python train.py --num_hidden_layers=10 --hidden_size=256 --num_attention_heads=4 --num_key_value_heads=2 --head_dim=128 --intermediate_size=704 --vocab_size=1024 --hidden_act="swiglu" --norm="rmsnorm" --norm_place="pre" --norm_eps=1e-05 --positions="rope" --rope_theta=10000.0 --rope_fraction=1.0 --qk_norm=false --attn_scale=0.0884 --bias="all" --tie_word_embeddings=false --parallel_block=false --init="uniform" --init_std_qkv=0.059 --init_std_o=0.00933 --init_std_up=0.059 --init_std_down=0.00796 --init_out_by_depth=true --optimizer="adamw" --learning_rate=0.00213 --lr_mult_qkv=0.7 --beta1=0.9 --beta2=0.95 --lr_head=0.0117 --max_grad_norm=0.5 --warmup_steps=319 --schedule="wsd" --decay_fraction=0.709 --decay_shape="cos" --final_lr_fraction=0.1 --batch_tokens=131072 --max_seq_len=512 --doc_mask=true --train_tokens=521600000 --max_steps=3980 --dataset="wikipedia_en"
MLP neurons of a small language model. Each row is named by its layer, matrix (down: output weights) and neuron, and shows model dimensions 128-255. Each number is 500 + 40 x the weight over its row's rms, rounded and kept within 0 to 999. Numbers have three digits each. A neuron's up and down rows have the sign that makes its largest values positive.
A block is one neuron, or neurons of one layer that tend to fire together. Before each block is what it responds to, as a language model described it from the Wikipedia text at the highest values.

Description: Quantity words and numerals. Number words, quantifiers and numeral digits before a counted noun, often the end piece of a split word (f-ive, s-ome, 85,000), plus some other mid-word pieces (ann-oun-cement, resp-ect).
L5.down7:540592501553513518541485460489509468514449505481555522530490440497505561580468521514526470422478459555567523445528553443498528527502567523470500509501547554476560501399566508489482537542544533460507549531497558490528554481500497451499580578548558577489571463497541492483454522495464454535536544475532514557499489470525412572553514471463489588482541503501569504461450439459492514553488
L5.down48:495512471472436483529470489529502447440517484504526457573486440487466494420477550560523469468505438571492462427532512529562530405492473468475518445484555514596519518403497513510540481539498445531495369433476536523407496531501588533447510514555492539539465464490553512482476438550513474585495483521415573533450488508599514476464485537492566512491491566538505514460527495547528531521501
L5.down113:497469480512504529460590465566511505514521562531544498501445511444453459454509532506493512532488433518536431575492505482610522549489521568529542466485533489489474524470512497582475502532481481506546624470519460523425502496494544467520573540562552462566546577494494539513478520502518503514459411497495522522546520430477509520502485470444546509536558516474503432536473535529534456602495
L5.down227:458489550474434550500511498566424487442532544476490483519464542462570439461550421499500475457526494436504512561475453444564530496459533492492446465600508493480451480527493551591431469495483489488462579481451492526523499421421475429517486534430532553502504489506503530545467509515563555500519542541509480556546604444497527504496442445467461498532502540505480475541503513422502503519517
L5.down233:508389548539550482465527525512492546426486515466528558459546507461534497468551485450422491524479427533489473458483494480573577494513513574532491510542525547479518558462573465536553503509488551485478500594536491510530489486540469505459524467470534549558601457499551492533501553543447521505525495504488519491476512458514511456550501540528509498502533487427507568435526465452507503571445
L5.down372:412486503444591502530544445524491474473477493545524513413469407473569467467556540482458507508565498538568565508471445516495529639499537570549471486521467467513477597495544449470506491508484396475495576494515507601434555590423534580471480422534534504490529499508536535518471477478506393448467500484483523503492427533574558524492488522498463479466547442511536479567580514469532501503524
L5.down558:472523526448447572574534409522527500435500480546511436460502459501476526487521528516499473455505489522542497521493568492537514532432374529565484484498469476567479600451529551451484485510544418461454603490446447562520502472500495521551485468508546494548498502509477451457443555503446540535521495446521576516586463480488522542523475510475465504531503521465533442460492486504475517557511
L5.down606:531475433467559549476467423512513510563474512532409526524505491544448487530540486534484519491540548490453509573466475467457512545532468486515500497492535533441540447473455546485422537445448446455539614544466529480481548481592519492475487423550550458549508516506510508492537573522515451469505448539465494540506494465511540511474534452509461500524471428413499482550466444569521508539450

Description: Plural noun endings. Plural suffix pieces ending a noun for a group of people or agents, often sentence subjects, such as researcher-s, investigat-ors, employe-es.
L7.down89:535505482465477502505515542444461516518518467492522492420421557471479464588519501445528491516539457485440539461473437580497480530450560483518532527451463548501433511506488498465472476482465581464463440523501534594482529526510523453445478487531539500518482505535479477505417507540552490475518520495448545505473432447503489579533570453483561562504527514502535477507516503464458449571506
L7.down137:512491528472492489456499500497562491494528520475512546495482467463487499444586472452454497451567428582519538506460463546491504542503557496497558498544522474490490476468532500481501498534555489510437519516491450468540465569461532621585550496453523508498496499501502537505478499484459450442475504494494538551588439474554516485467458517526535613515506477530502429450508536422485508529522
L7.down509:462540540502463503538403558477433504471595498458496507516464542567529483515448559555574466516510535477464470509539474529470509496524577454457483548525442461527509548457539483465533523495449586454468530554552441526496490513478516536475495489506561473492474524406529525500492487488485495571487502485503562603501518454488505502543455397490493543470491480513546467522497483556413489559493
L7.down595:444473476514496562495506530438512566475580552551542497491468476471489519516492620470510503465508482483568530486482507537427476493459437495499520461513574519530525580545472451523519537537495562536477477531472526475512462507484493498474446422516610497494457482452456508529447577443482518570432478492517542502481549489480481578494461526459550502425466422541408478520456469540440525449447

Description: Ambiguous word-start fragments. Short word-initial pieces like he, she, de, th that begin longer words (heart, health, shelter, death, Deutsche); also plain pronouns he/she.
L4.down419:468506525487451506505472451520545564426508490451525501528545514510534449493471516503466495445560520485569494485526520479528532472500478548514518468403468508548521468486517464512502561490470549487494383446527468493564520544430494599432520471480505490490521501498442539535498519577504533573539564526477517515394495521532488512490544458500471478555492470535449490566537451514490469522522
L4.down476:564530608459448548569517483531502466509488563425545484487433542459508357508448593516458477480483556467584472515491476501541537512472507465431490422523508532504489585495536470504426538555465497457394541575496527518554504434472504560526446488588561500511519480543485548517479465521498541488478542479547544506458513503464517491542518500494501512502509522483477560545464479534462555458434

Description: Inner digits of numbers. Non-initial digits within multi-digit numbers in tables, ISBNs and case citations (03'7'.80, 60'9', 17'2'), plus mid-word fragments like hosp'it'al.
L4.down268:405442511504504488571486517483485471496566498473533475497523463475450554520471532478508487465483501480593492488518417511492520493485569507557473451506478484447559485509494490537483463456397477448548522621536540478584441532487475577566494492462509434500503464518524555538467535438495485476552467519465441530540492474538490570517559498483562493577532500499505474490533526514490482539456
L4.down701:552528482480489480484522511551581558546445534477503471460469469492531547495500520532480592532495563533593538516465567454510518510520535521449512481525503530491422447517468514480473470401493490479513614401558516513416468505502517568558539497548518439506461454587532463558447501511503461520553490484429491478537528541545457478535461554506475490503492466504499522460502415523472496490469

Description: Number and quantity words. Spelled-out number and quantifier words, especially their word-piece endings such as s-ix, f-our, sever-al, s-ome, and whole tokens one, two, all.
L4.down160:521464522473550481419534616502515493504498575580498468432455485492509538567463544445461535467486381499511558502439564482518476519482506548506544551483462577495557554477499474509505536531537551553549636500518521491456526491464538517488532488482537478554489517515566548463414518488468476506494507547446521459563434526518495495537520533482457534542554515506525532465470506541503521557507
L4.down256:448481561509415480512553488578448531520518549537561553408458474476512471499510534480486512570477467508480468415494500550568524569498506516477513458535486548485500560482431484570470480553494480422508561472534459585494561481512527515472532529571538514486493531463483498532478522482489515587467464406476518509492436552548513468517527535543524443571511505491537512502477485505438497546502

Description: Word-start fragments pol/ol/app. First or inner pieces of split words, mostly pol/ol (policy, political, Police, Hollywood, Catholic) and app (appointed, appearances).
L7.down98:521608562499455540494542432557435508489445550444516495470465435555470494482481496476530553474516452485465483487445520540479487459529433446549423479518538512464497524481530518515524521481491590514491508461443558545466508490531544532528505470533485498494535365472555453507480505528541479567557523467499524484520459486465495518535524489498509503435415468558477464479516553480536576548447
L7.down295:499490518458529535428492512556486507470500528512489537586434493475577486400522510533496509526504524485528546547486516491462542515461539507507462550580512469496531439423472474498465498507590469480488564493546539538471492493513464494489561454453453548482555480441541485518531517483503483429467497556505447522560533446493510426524607539463490489521498399549525550481569479550518468465482
L7.down478:488521522518527531451462529542499480521504489423546519475525484466598516534477433479503510502565548455507544504493452448502581492454487477483501519544565428501525479495571414508526523525536485486450468513472546498484470435443486519507515519560515553461482538530494453501491501524449433519525512571438535532479519433502470485487499477486518466519464451493534446504504471533498535508449
L7.down601:553454501579413537512507520462520478492536493516471526611522493512508480502505484526528509487481467530512563564456536532531465425490454548432531512496500565483548532515507589528499515515534498475518409487524525439439501519518465541552482538404427464479516447573544485511513506505549540536547493490516484479487543399463433440505472443561575462438503553536438559548470459539539563530467

Description: Slot before a proper name. Mostly the last piece of a split first name before a surname (Pa-ul, Jeffre-y, Shar-on); also "such as" and bibliography list dashes before a name.
L7.down82:495493507501512511471418464560557503511497540523567548458526501581515522472426534485507489461479577591467497543481487476510431493536498485438521475486530553481444545476498470492557526497511496513465584572457600438476425472502469468524531533542503565487467517451514479558523434526495499533526382421481475481572500430531580510484503527457549548514462494444453499500507467473539509575520
L7.down247:591512556502479423513417502543485523513513537535504495558444535486405539531425447484474550504514475488495472520513496522527491484527569484505473422482612470457515503538478449540560515545505467448520604552517480490446463477459470540523463539506479561565521497492470482467478517501494492575471505446546483443486446445499440524539541506409491494424434520517451515533501447500597502500557
L7.down309:456487525439520528565529563445460492471537451519516421480496471471494510569586504618543495515486494460514500492576484510518482496446431467477506477502466493471556565414522508556534452488517436538506609469462504525520462508479515532516471450539516557476543528517526522501552474435573496459585426513474570497467472472531490514480474462487457530511557496537535559547475535479482550524495
L7.down362:535566593482489539506376479555572507485402510515586510472495467517481575469487483502449465483544549614466498499495478517437471481494587450511549457527515524414471539531537482472462532524508477510503537519501512497572486482476479512511534545489567527451525499470507486463472501540557506570546472405492572529466525453560523558546475481469545532435488469514509510488480458474513440522472

Description: Word-middle pieces, esp. "all". Second word piece right after a short opening fragment, strongest for "all" in wall, walled, Wallachia, and Wall Street; also story, looking, places.
L4.down260:428526437530503530450451500541499508466455536529526483519483486429474511454468394525466552520477493576527433469521535432578534418449437473504475522474475515446484527552528571519440504433498494493478455489495522514509513522458529487505445421522585450503454502581425544506505483462465450547517485468495518466427537498499455484475477508510451454530376524500464581524505520513560496554461
L4.down347:458548513518497492402515527496516463504482550502488579440497480463487505474435488503508487555483606501477496453509530514561528497554543458491449487488474456467504485452550477442558556481500472490445625483475484458465519479526504485516545417499529553550464509537438492489488537523421453556487531547472555557514490497491510500472595507497543443483454519488508568518569539496435486459486

Description: Word-opening piece app. Fires on the first or middle piece of a longer word split into tokens, mostly " app" starting appointed, appeared, approved or application; also "it" in citizens, committee, Military, and "Rep" in Republic.
L4.down300:507502487517570517564500460503466471531569540511523502508549379486449510481467495519483479533488490542509524581521459482638522533484564503487505508474473535497497464502495526483512569507486505448421360445535582478577514520506504518450519494444513469474526528400475418474531546465507585503493500556508452508476527531520511513478399461486528496459459458521499526558451534534520523478501
L4.down642:478474516540539522433495468489493524524461450531536589507536488459492510579459472517486541500547483428549474498527501549453527470510500531479493529455551481486548501561506467517492509486482497537536442514573467513483547500467513504579478432461510512511536550483464539432615601493526590535526533480519541418530472548528445454523531487526530560597499500526424452451519470525478413487518

Description: Plural noun endings. Final word-piece completing a noun split across tokens, mostly plural endings such as sis-ters, s-ons, citiz-ens, stud-ents, and occas-ions, usually followed by of or punctuation.
L5.down53:537535561535562594457559510479491506466515453466533544486481513399418498588471545486520549522539487541409530511460525475546481543534517568524483547404496520491442548585475486470447462460404566467470580489474523452539476450431569513483506431519492446476534568528491431463535412529462484536544465462479533494525491537478502439509508497438598508531512538482515452501546526589442517545503
L5.down158:473540504498473500545528494451462440612531517511457549554538505587522475533495500520437460509521501460487521489519540595546504403516561550516601528518486601468545480490433489497491525469475628461495521515532470462595578571469506518505422492503530567487483426546525530503475535409514501485503417536461525526454483475514480513559482496477489455460565560496471435504506516567437514446491
L5.down178:549481517519512557439487563515480488559472471465522510510440469502499534496522524481490510467533500527525526514448490530533586494468512440500530488454463489573454451505531476517508526443426644452451675567480460494471527512519534499506464399465483481489440457481506525460430562520475511502430517473458533513504494441502472534514531495430527446491516503551387498461539489517491482554439
L5.down241:492482530453534512566535465460465435508512497490518554502436571531530486453516572518606510486481525485540482563480437512521463440511437494547550481538490438475542422508498552485540588517510568445446525501473450500491536448427513507480510493538470517526496472471478466586501533532522482437494490505541501485503516557524482507456411458413505496497530530484510566506509482505465553430506
L5.down289:478516445464555526490523400480522522436461578447508375526521514493490504420471525477562529514536484504529464457471513495399512472489561480505529495506526481514592489472584536507504520533506611525488545543494477465484565485453536483423473555546464511494426481472482483543506556554408540552469483574524528472493494565521443530506505395499458520535466501486456525534491594546496430396522
L5.down331:517513437522516478478561413459524495417483623530517509469550476471525522549432505516438475462550481560481529562528552496552540458541492522488507427511539537477492388524434448513456531493464512410530458417509488482540507518446460546411460438547495496483436464505487531574490529559501503454531544441498461482481491448569567523473487494492536468466535481459498534555487443523448446572479
L5.down422:530502552467527531523663476526481562495487549488447537572503498539462489475513469456538542515582525487509520622413508492522487514485530489511531481484502415483462449493455530479536502443432485455534613492527489532506419540522443503549544430506456508472464468527442536523470513495522583500494494542506511490436455493536477506522530476522422499453478466505523464542515511483508433554489
L5.down523:548503490509521498463513595520475565543480475514483457525548560468525462534501451561498422548488511536481493484504518441514511520518528391429470514491483496547545489534529500527441516487516514506521452480491543590456512533511537476510570546540444522505486563497593434519521580531443546503486472450504508464452438550442505448554495478455442553560492510473451466485519544474532469508486

Description: Place-name final pieces. Final word-piece that completes a multi-token place name such as a city, state or country, e.g. Birmingh-am, Pennsylvan-ia, Cincinnat-i, Y-ork.
L7.down33:457390524572374432434504492546565528515510512489595536547510504537531498506507507526513511469483476466470547530508529523430496476503587534506431547543519552463505505523548519486533543421536463447494494475461525463506538531489481428510502475551509500525561470440490496505537491461507508471467453488526462451452522428493496477502532498578527566464542487514626544475513583509516534531465
L7.down194:516460467465477503406416558486551429529501508493460498475523495506525540484504527506505446522519493549528504510560420515470504484551448514463499602493486535517514429428501451482475472510547472523475578516427411413524483554515523492554565465492484507474480491530486447462525444455449418446508536520541509476562493505535537439510536484497565506494483481466552474487560538562528529479485
L7.down356:537481501473479505468410567468491468532531516417515583516519537499470531495508561529485516462537540494566572521554421500475492500478557461495623548478455535495463501509484534511455509446558513527494500444472424490565492479513395516525466480446525469453461478517521494517498508512484476464488483517567528522471511419499434458461580546526552466521481504418513531515486494517522463544467
L7.down529:480458486452539432492461518498432470457544441522469590537537469441530507449538489561392496535449514540565526521509467449487478418520501498433495512483523475524504425470482514511471512501480478565489472504543441512526504481490485547526508464416498430519455537516517477453496434422488516501531480563538513517527493470621508448503491546505494508513463467521494479574533540519504454552449

Description: Plural noun endings. Word-final plural suffix pieces closing a noun split into several tokens, such as -s, -es, -ts, -ics (architects, impressionists, Catholics), occasionally other word endings.
L4.down245:526394512576476486500546530443508527503509466511536534535538490499530512497479545397465538531494502440468485484476514545535530506492547575526553492480442559518488462500512497485530494391486519523504617489500522451566485517505495504532556550478550532502422495540557562486508529477520463525424514509446506554501447435501469478536515485543488514495451520457472466440552534524503440521510
L4.down670:519550559528479504461622444514448502504501511510543470500479538462524451507483525494483513489546462509576545530468578562513559516522461504501578465477503559457472413485500560520481554453477638505515708483530524489524536465470546524512553448518533483490509448511491528486459529477508531527500506506474511501497479458570492464511555517458552498485471495458446474522496538589420440560512

Description: Place-name final pieces. Final subword token completing a country, state or city name, such as Denm-ark, Colomb-ia, Swed-en, often before a comma or table bar.
L5.down73:517486527532452538490563501462495551609517496542478501565511519509507571508379539528563460451452421490480535479464459450427510478477452520554485532508485508460518567459501575520503512480504479520483534472498498571511637494443479471544457483545542453478485451556479487457486497482505501452566465450502529523550534497550460512516549501517501473460499526470555565458517452493573453469552
L5.down214:536483560503575511496504480431487512487540499489501584471489525577469516525546457449433504456541451499526494500493448503486561443457497404454550525541501424523540517512510456561524485515576517511504640484495441438542484488481538423514502415525476509436505499499576549488451512471515389558518466502482427548518527560443511439464461471486505497546575471503533441550543487501546451582567
L5.down317:561551532579506463497502533529509542548504531424526453505454530508464471488491492481477508399510481546551495480470468505449434439492512522490531551568440533501480569509572546478513567452523455483535499471528479431523482514476499498568494462504520439527525452525525507458422480457444475517532504458541433500459490525452480473467561519505557548492504536483455483534527485526519487539519
L5.down385:502471478630528489494541479552492492496549516496531513494471544533492495566481493460453485555477515498531571498476574453420450562497444461506560488504506534453479445498510538453538555493452476514563578485523456516511525510497481501564505446489512492524537388503544531558451563568424510440510544529475460501485463510530474585537477508508542489481438469466501492498554525496535524559484
L5.down443:489512481522478567555506558499505541511420543439489476489495531477462522557476565537516511531469509574558484496451510518524519482543486556506617543530470496500449528531520486480517495513537453473480467466511484490502530567484448485513506513512488506425488507507421532488528432433528495528524519472522450501514482457546480451479504530506532472525502556593563463488429532481501456591562
L5.down484:559426538553484506544505504496446542496480449500531488468479553490461500483499479566450527496533472495480442518491451490423529453494503522468515470522533522548458515475507534433523474485535484487550603464513460508440480574507536464526456510532523500535505541525533494505472500471442491518519467527498495566533519496500549425548454501580481539495463494554519468524542480473490544484474
L5.down646:535484536437533521444544537508487493484513512560419524531545570444505527457492492580494501452553445514486456484393459465442509479497571534490487482520510520488494421460490518481488515458471526547447554477463474454546476494462436455471538518518549533490530421528533547483518464498390526435427527556543520530522456471531451453565488497497486476538499492518423522547562600519522520513493
L5.down687:531522485519497496468461428537498523542481442535431501533495459548487503515539486520456462465499578584585561497521489421497588470521531563505533484519478528489546509521543432537468573523541536514513511532475438490500469540445452460533545510500460504425533495499484457373422411472497438486446533495480555493535480535549494491459533540493511459505464491485489567500506496497491491480530

Description: Partitive "of" and quantity words. Mostly "of" after quantity words like one, some, number (one of the, two of eleven), plus number and quantity-word pieces (four, several, three).
L7.down400:480560562457436539514469466473497441471493531563562511538462400524479530466529452592477491566480507470536569536474525463442521498439504468519550530466437522493554503580499434507507458466418493523464456483503575502504509509491510538586448577496508506449580471450463478507559495503547529443592374468462501507465531481564466520482497492493530477473430479531434405452545431493516537461515
L7.down497:452495506388460446443534476512535467546468574567528556425546493477492495479439439535469462586504519532510519525570500485608487545511610539550543488487432472451500542468524472473482495500485459461528592464469434541453500566494567471516607468482541448506525508479531560447454497439499485524528523488556509487517488508540527521495481512491548529558570525460595476562534577525478486509503
L7.down498:440541486458482546490498479512470447516414515540485512504412523502462477490543500485534495558525539490634551504507471479515445485587520551484473451556419449525515489533495506509561476479492481515552566479406560537459447491490463486521565542491465490511455489509579522559582543539499522529519574482497517525384522522527474525517451470462507475531497501514484483547473485414517446494505
L7.down517:503485499471498535457493515497443445508476613459518509486503502440455445489537535511495473507508545503482521468571538458603496519416557562567529549527513454487536534502502468521462476470525469471522626485500408554499496463535440488467495491534525482470515505526518514519485570509454522523495504516504528495532481569517507459408499482522464516536495481473508570437473452519506505531502

Description: Country-name word endings. Final word-piece completing a country or nationality name, such as Argent-ina, Span-ish, Braz-il, Jap-an, and "States" in United States.
L4.down176:517478483413470497460488549448518493531484500448426611429449532433461409482528490455477531543567550534508479476477496526493474524516460424456539484556477496484487394529510499491513513449484479451458493555508492503527503421488518482493556423418551465515520544536457586469537494489492511425558472528539484497472534575518510461569493469500513451541572448465543419592450500482441446512499
L4.down506:528507559533418529491481510523449552574492465484427503460567499484488553485517534463499443448505537509543536478521383474483503492479543518487497553550490514478489387451489493494507491468526495492469502465526486523527488511486479483446605495540482454424527548527524454524527507507477520451428502517505585519584574531490508509454501558559523462485595501480519429521471466509489471506563

Description: Mid-token word and number completions. Second or later pieces inside numbers and split words, such as the 5 in 75' match minutes, u in guard or guys, ment in Entertainment.
L5.down110:566537499562437456514499408510532497553492509535487596435461509500511524450509456581470514504484556546497427579499577524548497527565493525578525578549503446522479477460534494439481548451536514520477507489548479516506454441493539459532487485508527523532548494470444466434535465501445482453507471486556539477609495543455539488458544483454481471571536512509562584477525472557534535528463
L5.down188:557572456574497533479416536584603537519478464436495552515552465481457447497495523501544492496520466526512508519523495463487527488437466529493516526427491451540449416514472527437486429434486510518505455420516469478461495450477406472478516467536565450526497496391514566507491436463565483510426500488504526454485508522533495464510501467540515507545440503476450510545425505528586533548494
L5.down224:486461565493524504512481538469502500539508528456494494448465531523493502455521433465527541520487441511461491509505549463498475474473537507494565494526519490489528537474594473553503534480581511498537620529583479484477454494510590524550473435517545484535455439375524448533412572479464476555479470520508476542535493534549489407481546469476530444549502495465489552478548523480456525563548
L5.down269:544533568531508488518460478534481449583494545501516469548598482493522500446458454533513539468477519509457495514441522510534481471459519435523448451456494463512554571471548493500515460533478447463479671504562447497520546503445467493503488536507520570536499483509478511518486494460501479550539484554462506538485452455396568478464528483509556551428488501459609513499531463465554477508542
L5.down426:448497491570481453508505508509480545475495458463483476511433487497530472547483507557447504552545523544469578554508520515538485488476490534548524538526518517507504516548432496491444496513468536443552474503492469507515489494485574509492448446533412506492468478470536493517560503532534522551521480505604416449520530522465584473445512428430537460468508512487562470473572492537562477539452
L5.down441:495542468511465470534454499525509500529488496466512553469507467543460472519491466461460544563547560430452489556471471469470501514529445568527556457498501519468460518481535488422553441471523541529589597497525519507524546509473533524571485495506499582474479522478513506453461496469462488543515467452534452491467485514460446528560538451461529542552531443493494584536495533507512507570477
L5.down647:513496441444556480511450467576516506512493432481503468465504545515492426488452432538424535534536497456473491491458508507589423459541466501538445552501473508490583498458525471545485497428496454551461602488570410496575520548485580559476484486504471544502537457543453537503492501437531563401495502497449483470518412534485556460459506441503483433533485514467409497538506518513571552504460
L5.down699:513485498476478519491511448572560556395486489518509454528553510501496510471516507509458464535475508454485525526429504471447490488394516491502493486467506518518496483545461486491460526528511536557532548562516489487464472552533492451474481542477501443454475490515466471573508439547478534476439482481527510446518514410463454518484497452448532483505487463490447462567598517561503534451457

Description: Name fragments and headings. Second word piece of split names and words, often ar after a capital (Larry, Lara, Harry, large), plus ==/=== section-heading marks after blank lines.
L5.down185:503457536500473475474523557516480486530477515541497557482505584472515527484558494594504536481453475465488498458521519478556443466492513542428460487457513483564479560510511471491432553468505510569478519513492573563510556463510573432475484464544544481540547504560511475487455529538499546575505428531496436565533572559497445542468392543516481419427532506487525462529452535517526457470479
L5.down230:518518491466527469531465515513513513549520494502503533464468545564532512483521452525477530496488444512512526454500540522542524556544529490543551527524432556507497552457502492537471416482420533538506560502530533458518507537575496511467506459516533545516534437520547488513521456506457521445483489489432543475464462496477535483484484589471485528481504535475493460498432520489509417496534
L5.down396:492508526587560468405567523478506561465509573492538475445465457545527533476522523498511585528476520513506550524476497450550506575498511538503530479490460575501523473509523594536552465502484434477459416481502457450484529484534495501429469562408550524491450488437516489531468557518580558553519430450489568451515500479493476389545521420516451498477505500471504493536491500503453504490519
L5.down406:528540449474549525475493500574471540455475491533451471458498484499526574543455547485538500485479446503521506495456496510524526568605504444521584465551459518478474549447461551494456559502519484519458536472518486497487488526528539576423478486570463477618521476484464483447520496520477497426461420453466501529499525459515531505489472532516457477469482498500579429525481543513457486520512
L5.down414:462584432443488441521529474548438505472445566502528515527453444447404573492527513549513566496457421566541492482577466488507416522411405462500475493475534548450421556483478479524433546482512496540478483556508550496491528497428483493529476493506434492512482513438434418468508532568548482437518503416452498490524518461485499446498502494487504448522456503492503415510458553466566550477569
L5.down586:514486456442497562536465570471451474536495519565467497502489441549574494490501497435509417518575430461465544428472494477542566509555443492524490541499613470579490486481461493497515450452518513524482425444475502552528483487498475429449514495482470445472467475518465540463482466445503508584472498511547426516503454544499527492510481426479470500512441493504508567490530494554520530494497
L5.down605:511490433468461527504524498500565517463460576435405451561512425494503491474455459532513481480538493515534512572496508461536499526503448485484437487505491514507403544524488512431510488554525427501586489542521509526547528495522497592524456552438466527469475502502500477503500456503473555447534508436470475516455569487508515540514558456531514453448476461519436471490486484527497498480449
L5.down672:510543504542496491511471447444543519486525542499558439429527525536477433528457532455447460435537426445501453505487509444509434491522513535482513495534481503550502522513495522501514488496519537495500506555576524604565455457484508554461517545470543498555473484422556517533437506483478517477520497518485411443490551509493507554491524560526430495488478447503563478490454549505486544577463

Description: Word-initial prefix fragments. Word-start pieces that need completion, such as sub (subsidiary, suburban), ch (children, chapters), ad, app, comp, plus "==" opening a section heading.
L5.down101:454488466545486499429477483495479484538458474497541519521576412472519496502445452449541495572483497471530481483467458548531534510518514563535532474464495476506547558454496489572447503471518507448527474507524556487479486530539513531527511500498504528492463427429489470473523451483482465514485504497447519484518511434464460524544479508512507396467400387532516479461515478569547438567503
L5.down316:445511446572514498459575528435594470467451494523460552543529486499537486508509575483486484507498451548538470522485508460558514586451592464578524503536560553486479519479477535500439508465489417454484466538484438508534525483547481497555531500500471497498538444455522497446524489468491491567460426525489580472521525476490509508536535494501524536458532495464429572470570478513504418443466
L5.down351:566500386566535515465457522521528476491561421509510468449439501426464419424517463553434541460414457526482423572533441517482504504444513505527526423510542523463429503474525583527476458522594471466517475462585566540513467421488528538509488480557450555546482510440551535477496506530482534527482484513447549474452572462538454460449497465458522485516478514504539537560518498472525532500466
L5.down469:509526535537566486520491545518530450525509468484433519462494554480497541580548529436504425527488462555491506474386428557477499485538479454507571487512598522553523421555441507486506536549499463476439435432441470474544453537495481542473497496546488496520502433569520506428532480557426511457486573486556495573473475504535526516530494503537497503535588507519516454604455532505454503549537
L5.down506:482507447518482623423476469523515496513464507422482550496498528504496518553592501536493493513445510470475538510476520462566539542521520490510481472482487503541565514486486467443458512425550494569399485436508503470506474521489451527482506476524442463485540531545482564503534533542544432481514476589496570544487502555529442498528571421547413487495483476500576537566512462469446530478474
L5.down590:510521535411511560497522486417559410519501442452501523423487529503434473489489542529584505535569601506446503579571478477526523564497517559462574500499446523484462527482544453507466478493515438454435534475445529605516389486579509449487524457484493490541461461483491487418493506545582455499513534501515453499488520520511541478508460512532449492544521500461563516611543571524555495512458
L5.down632:493470472596481516504426467465522475596471526474516501540520452512483504549497502520456487537482494548497497408517521516499511470557480445483414514461485463491457534514475508522468431457508420464437474572464561510529532521558561464539622488566432535491487502458522534475460512586514535532441481578548488546487518412491483544471465553518506497484460532475481519565548457511520550515518
L5.down656:520622460505499525533455533505491461497470517586468487504514573532513468552433505496531463531560503519448524492530485509469475496590486568525494606592486538492506504527470435411475532470438470508476506491500472498506509591496518492514517545551472548516440508484490459544461493503465531467489372466483506512511480561518485511477486443497527467468486507494401526448567519541438478477460